Part of a small language model's weights.
Size: width 384, MLP 1536 tanh GELU.
MLP neurons of a small language model. Each row is named by its layer, matrix (up: input weights; down: output weights) and neuron, and shows model dimensions 16-111. Each number is 50 + 15 x the weight over its row's rms, rounded and kept within 0 to 99.
After each neuron's rows, "fires on" lists the tokens most often at its 100 highest values on Wikipedia text that the model never trained on.

L4.up946:50 38 70 69 49 59 42 76 46 19 52 54 59 36 59 30 62 68 52 58 56 41 69 49 67 60 33 49 39 16 49 58 35 37 30 35 61 44 53 58 66 66 81 53 62 49 58 41 65 70 83 45 62 68 38 28 47 48 26 41 72 33 41 57 53 42 47 36 78 51 80 31 44 51 65 81 22 78 39 65 60 35 57 55 24 49 86 42 39 49 22 32 38 37 68 26
L4.down946:52 52 52 58 67 40 54 39 46 67 57 47 62 40 31 47 73 44 40 33 49 20 40 53 37 56 34 37 49 51 79 66 43 30 36 23 63 50 56 24 43 61 52 44 54 59 50 48 49 68 33 41 48 51 29 41 23 24 35 41 56 58 67 57 45 22 35 47 34 67 40 51 61 58 48 43 77 58 24 38 64 48 57 44 60 65 58 45 74 57 59 44 38 33 75 57
fires on: " ass", "-", "–", " (", "-s", "ing"

L6.up259:22 46 24 70 43 77 45 41 43 51 20 46 69 56 50 62 26 62 73 57 58 49 55 24 35 69 48 43 48 57 51 63 49 44 47 55 53 34 54 69 53 75 43 55 49 59 65 63 62 44 44 46 00 57 67 35 28 60 49 21 46 37 57 40 47 43 71 41 35 61 36 25 40 70 33 50 44 29 76 89 30 49 64 50 42 57 56 60 38 40 38 41 70 66 34 33
L6.down259:34 36 29 30 50 56 41 45 62 53 49 44 77 69 60 32 46 54 64 57 53 39 51 31 38 63 56 40 41 53 53 29 55 52 53 59 57 51 47 45 33 61 45 54 47 43 67 59 69 80 35 32 07 71 58 64 17 38 54 38 41 46 50 51 37 59 55 54 36 47 29 40 40 75 35 59 39 29 49 72 45 37 69 89 54 69 37 60 32 28 58 55 75 70 47 29
fires on: "-H", " | H", " H", ", H", " and H", " h"

L7.up906:69 43 53 38 36 54 29 48 57 71 36 42 23 59 60 64 27 39 48 50 56 68 80 63 57 49 55 49 63 44 53 54 42 53 44 49 46 31 25 18 48 57 68 32 59 94 53 58 42 66 63 19 42 75 74 55 55 68 50 42 51 38 45 41 63 66 57 56 37 30 29 31 61 61 30 53 62 56 28 47 65 55 69 56 37 27 69 42 51 74 35 69 94 44 37 83
L7.down906:49 60 52 75 60 34 35 31 73 51 63 61 20 51 38 56 57 65 21 34 63 24 39 52 76 79 57 61 83 76 64 54 36 52 35 79 76 50 49 43 86 56 42 74 56 54 81 42 33 38 50 24 55 61 32 46 61 55 36 48 40 38 53 28 56 73 44 44 63 30 80 38 60 39 40 32 50 68 50 67 62 40 45 32 34 56 39 34 51 67 50 62 51 69 20 61
fires on: ", \"", " “", "–", "—", " \\", " as \""

L6.up1396:84 49 39 31 49 60 73 40 32 28 38 57 51 37 43 64 42 80 61 48 14 62 51 43 49 39 69 48 19 61 48 37 54 53 33 25 41 51 40 42 56 48 66 37 53 33 47 42 66 46 52 40 49 52 56 43 53 56 48 62 45 48 55 62 67 56 18 51 67 58 35 42 62 52 42 57 77 37 44 43 65 72 55 74 72 50 29 39 37 21 70 53 41 52 20 26
L6.down1396:48 30 37 58 59 52 75 25 65 73 60 42 56 54 39 13 41 46 16 74 31 76 58 52 53 41 67 26 42 63 71 38 52 49 55 39 51 27 56 55 26 44 66 57 59 45 61 44 43 51 31 41 48 43 60 41 33 46 67 71 26 43 31 65 51 34 43 40 60 41 51 58 73 74 27 62 60 56 41 58 47 58 60 64 51 47 50 67 58 49 58 35 56 70 55 48
fires on: " | ", "0", "V", "3", "ing "

L5.up455:25 54 51 74 32 66 39 65 51 57 46 73 39 44 63 48 39 58 57 52 42 31 64 71 59 25 52 34 62 80 45 62 61 53 36 38 44 39 51 34 33 73 46 50 46 69 26 48 28 53 41 42 39 69 32 56 62 39 51 58 45 59 50 48 63 37 60 32 83 60 43 58 27 83 68 40 29 35 56 66 25 77 59 29 63 62 62 44 49 69 45 47 41 67 40 27
L5.down455:76 47 55 62 62 66 38 49 58 38 79 48 58 45 56 55 63 45 38 50 50 21 18 48 48 72 52 42 60 22 58 71 71 67 72 36 13 18 55 57 58 39 58 36 26 50 38 40 56 59 62 63 57 42 36 50 36 39 69 48 48 52 47 82 40 39 58 49 44 38 54 56 54 52 55 56 47 50 67 50 68 55 64 30 55 42 61 58 80 99 32 43 80 24 27 43
fires on: " part", "2", " end", "th", " con", ", "

L5.up1011:47 18 63 55 51 63 34 53 52 68 65 52 40 63 66 72 51 10 63 44 68 88 72 43 75 35 68 61 50 73 57 64 61 72 36 40 52 12 39 51 49 48 61 36 40 44 43 61 38 48 38 26 50 36 50 46 57 46 44 34 35 29 43 41 67 52 40 60 67 66 28 58 20 52 77 53 82 48 57 77 59 58 73 32 31 43 36 60 54 52 47 57 38 48 59 21
L5.down1011:51 36 56 52 29 52 67 58 49 54 55 46 60 45 27 66 64 36 57 53 46 25 59 44 41 43 34 46 32 24 50 66 46 37 48 56 67 42 60 52 83 24 62 35 53 49 58 47 43 26 35 28 51 63 27 41 62 31 48 18 39 43 50 62 80 44 49 29 47 43 53 44 70 34 52 43 56 54 44 55 50 58 61 48 55 53 50 45 27 62 64 36 50 56 40 58
fires on: "1", "2"

L7.up1159:59 28 34 62 64 72 52 51 17 48 52 40 39 23 51 54 39 63 51 58 60 50 43 46 72 42 66 65 17 68 57 61 43 74 28 25 59 47 36 72 32 42 64 45 67 29 29 84 50 63 45 67 34 54 58 66 45 39 53 48 62 60 45 34 53 35 36 32 45 64 41 41 35 36 64 42 41 39 72 69 53 60 33 36 53 36 47 31 39 53 54 33 67 40 30 50
L7.down1159:44 56 84 46 40 47 45 66 46 63 35 44 40 49 44 46 28 37 21 43 47 20 40 99 38 48 49 58 47 13 52 29 39 50 56 59 78 34 43 45 37 64 62 55 61 29 53 34 69 82 55 35 32 55 88 69 60 54 49 40 37 49 48 63 50 54 58 27 26 62 60 60 55 58 47 44 43 41 63 31 36 40 36 46 48 37 42 33 30 60 99 66 61 63 35 52
fires on: "0", "6", "g", "7", "3", " T"

L5.up1468:38 59 52 49 35 65 58 59 57 57 79 32 33 90 27 49 56 36 62 43 34 67 55 54 34 48 55 45 48 52 45 60 36 42 59 39 24 38 47 35 55 48 60 80 59 34 40 55 30 74 51 60 41 58 30 59 53 66 19 39 38 59 41 40 14 61 34 32 63 75 63 36 55 70 52 47 64 53 37 71 29 53 47 36 61 47 46 49 62 51 50 55 31 55 49 51
L5.down1468:55 32 47 40 41 43 41 35 53 64 29 55 51 45 34 49 32 55 44 22 49 54 63 52 62 25 22 24 53 36 47 64 51 40 45 60 65 55 53 75 42 48 49 28 85 38 76 41 41 45 34 22 57 22 54 31 45 46 81 45 22 61 40 36 63 72 35 68 32 48 50 38 41 49 33 40 68 40 29 39 44 67 24 44 37 64 53 41 31 53 44 45 47 71 43 41
fires on: "ot", "f", "ific", "ic", "if", " South African"

L5.up1204:49 35 42 26 62 39 35 54 28 55 60 59 44 68 64 66 53 45 48 49 61 44 45 67 85 64 62 76 53 44 49 43 67 52 37 50 31 35 30 55 48 61 79 53 26 43 57 63 54 48 53 47 38 57 66 40 48 44 42 46 60 34 56 49 46 41 43 15 71 48 46 36 88 69 54 32 63 79 66 50 65 38 87 23 65 66 54 54 46 74 43 43 81 64 20 66
L5.down1204:57 55 52 61 50 67 27 34 60 57 46 57 28 50 35 59 52 77 43 19 44 39 44 27 51 50 51 51 39 38 61 57 43 28 43 59 36 45 54 41 78 36 73 61 48 54 36 54 56 35 39 48 75 32 63 78 51 31 50 23 05 35 72 53 61 63 50 57 60 12 32 62 52 47 91 53 67 55 51 34 39 33 46 67 36 60 42 43 46 32 26 47 29 48 33 20
fires on: "-", " the ", " ", "2", "0", " of "

L7.up15:38 62 43 75 37 56 63 51 51 94 57 21 69 37 68 64 52 46 45 56 63 51 95 17 80 37 50 30 77 50 40 63 33 42 54 44 41 54 49 61 46 54 50 80 61 72 68 44 49 37 41 54 57 42 62 40 41 39 56 18 40 58 35 59 53 39 35 24 60 70 41 62 57 58 53 36 51 51 52 79 27 50 29 46 59 30 62 68 46 58 42 61 24 48 47 10
L7.down15:42 60 63 21 19 30 15 57 43 45 20 47 35 34 51 72 51 55 51 36 47 44 73 64 54 53 56 36 22 44 54 66 56 56 48 41 42 42 42 44 57 42 60 72 56 25 48 26 53 48 47 53 40 51 42 79 62 29 34 60 50 89 35 39 55 61 79 60 54 71 32 61 45 42 47 43 93 43 52 21 31 45 32 50 49 28 53 71 34 51 74 54 61 65 63 37
fires on: "2", "1"

L6.up470:47 59 34 50 25 47 59 54 53 49 36 52 31 33 57 52 60 37 34 48 37 53 47 18 56 49 74 37 79 55 45 44 55 53 44 52 54 41 61 21 44 13 62 57 44 73 29 67 22 30 22 47 14 60 34 50 25 44 71 61 56 42 34 49 73 38 71 50 51 53 28 53 48 53 45 57 74 50 39 40 40 53 64 63 31 62 51 59 43 41 45 59 41 47 54 73
L6.down470:42 48 58 62 72 61 44 58 63 40 39 73 49 80 47 42 40 40 39 49 61 44 20 53 21 57 72 28 45 65 54 55 48 68 62 50 66 48 60 46 40 84 43 39 58 43 48 47 44 57 53 43 40 58 56 45 61 64 38 66 66 33 27 24 70 56 34 66 43 38 78 30 52 30 39 51 81 54 70 64 44 54 86 55 32 52 58 37 32 35 52 50 49 46 35 66
fires on: ", \"", "(", " as \"", "—", "s (", "{"

L6.up1075:65 46 76 52 42 29 69 56 53 44 37 41 50 44 42 66 26 74 25 57 38 67 38 52 50 54 61 46 71 48 46 59 42 23 60 36 64 62 27 22 48 38 58 43 68 27 51 44 78 56 48 60 57 45 56 49 39 61 28 38 57 89 23 52 55 54 31 66 58 40 42 14 55 69 65 51 21 42 60 39 51 50 47 79 38 47 46 56 44 35 60 36 30 58 32 49
L6.down1075:62 65 61 36 69 66 44 44 49 75 71 44 36 49 48 38 62 43 55 46 55 43 42 30 66 29 35 68 52 45 66 39 59 52 38 55 38 75 41 62 62 34 45 40 37 54 37 21 75 25 65 35 43 60 52 72 61 76 29 60 62 52 25 35 32 59 66 71 23 38 26 27 49 57 56 53 66 50 47 57 44 57 52 62 41 33 52 57 50 47 70 43 41 47 47 62
fires on: " | ", "2", ") | ", "|", ": ", "3"

L7.up190:57 29 33 69 24 48 54 35 37 57 40 36 46 41 57 49 42 35 60 42 64 61 57 38 27 25 51 30 21 62 36 46 53 47 63 52 65 61 31 46 40 30 58 37 29 46 46 55 56 62 41 47 75 64 55 59 40 56 53 33 52 53 39 46 45 70 57 39 51 35 61 00 25 36 49 56 55 70 50 76 50 42 46 27 28 57 49 54 48 46 40 65 43 22 37 42
L7.down190:49 48 47 55 72 53 49 23 54 88 54 46 79 52 41 44 27 68 56 45 45 53 29 53 47 58 70 57 47 56 65 60 56 55 66 38 67 42 33 69 35 75 60 59 70 45 44 64 51 43 42 34 36 24 47 66 63 65 49 51 05 48 53 46 60 26 54 20 38 68 57 45 53 34 25 00 43 51 46 41 42 79 48 37 51 51 48 72 35 80 60 52 49 44 35 61
fires on: ",", "-", "–", ":", " Film"

L5.up466:38 41 30 56 53 35 45 61 00 43 42 53 19 34 59 57 47 21 64 52 54 30 60 60 21 46 54 41 32 64 57 70 61 25 42 68 50 30 45 67 33 45 44 12 45 25 56 29 53 52 56 69 50 69 49 20 43 71 34 47 66 64 63 50 29 45 71 28 53 35 51 42 29 60 28 38 37 65 47 46 42 11 44 47 34 50 44 36 53 45 56 69 63 38 43 51
L5.down466:68 63 74 40 38 06 36 30 03 54 26 29 59 44 40 61 49 50 53 67 55 61 24 58 43 47 65 53 54 62 39 43 48 26 48 13 59 84 52 60 39 57 41 38 50 56 55 54 41 33 53 72 50 38 32 35 37 42 40 37 59 36 43 63 36 36 53 60 65 45 48 40 59 24 37 47 35 53 41 21 23 49 74 48 58 39 16 41 34 66 49 58 65 59 57 45
fires on: ".", "–", ","

L5.up768:09 39 33 53 46 41 57 68 61 66 41 09 65 58 29 68 56 38 59 61 90 40 50 15 53 50 51 77 40 56 65 64 49 58 38 46 50 36 64 54 27 74 70 61 69 39 50 54 54 74 53 49 40 28 41 39 36 68 45 14 33 52 48 60 27 62 55 64 57 48 51 43 33 50 32 45 59 55 35 66 64 70 36 22 67 35 71 48 44 38 79 43 55 50 25 39
L5.down768:58 28 55 55 34 60 53 60 52 36 41 81 43 73 47 13 42 76 63 43 36 30 89 57 40 44 58 26 52 75 46 33 79 52 30 61 85 27 45 50 20 50 32 63 60 36 40 41 46 55 60 41 53 37 32 26 63 33 45 54 72 40 50 45 61 49 26 65 54 62 39 60 59 39 52 35 77 57 23 82 58 46 58 56 44 46 63 68 53 49 86 59 51 42 54 25
fires on: "f", "u", "if", " of the", "r", "fl"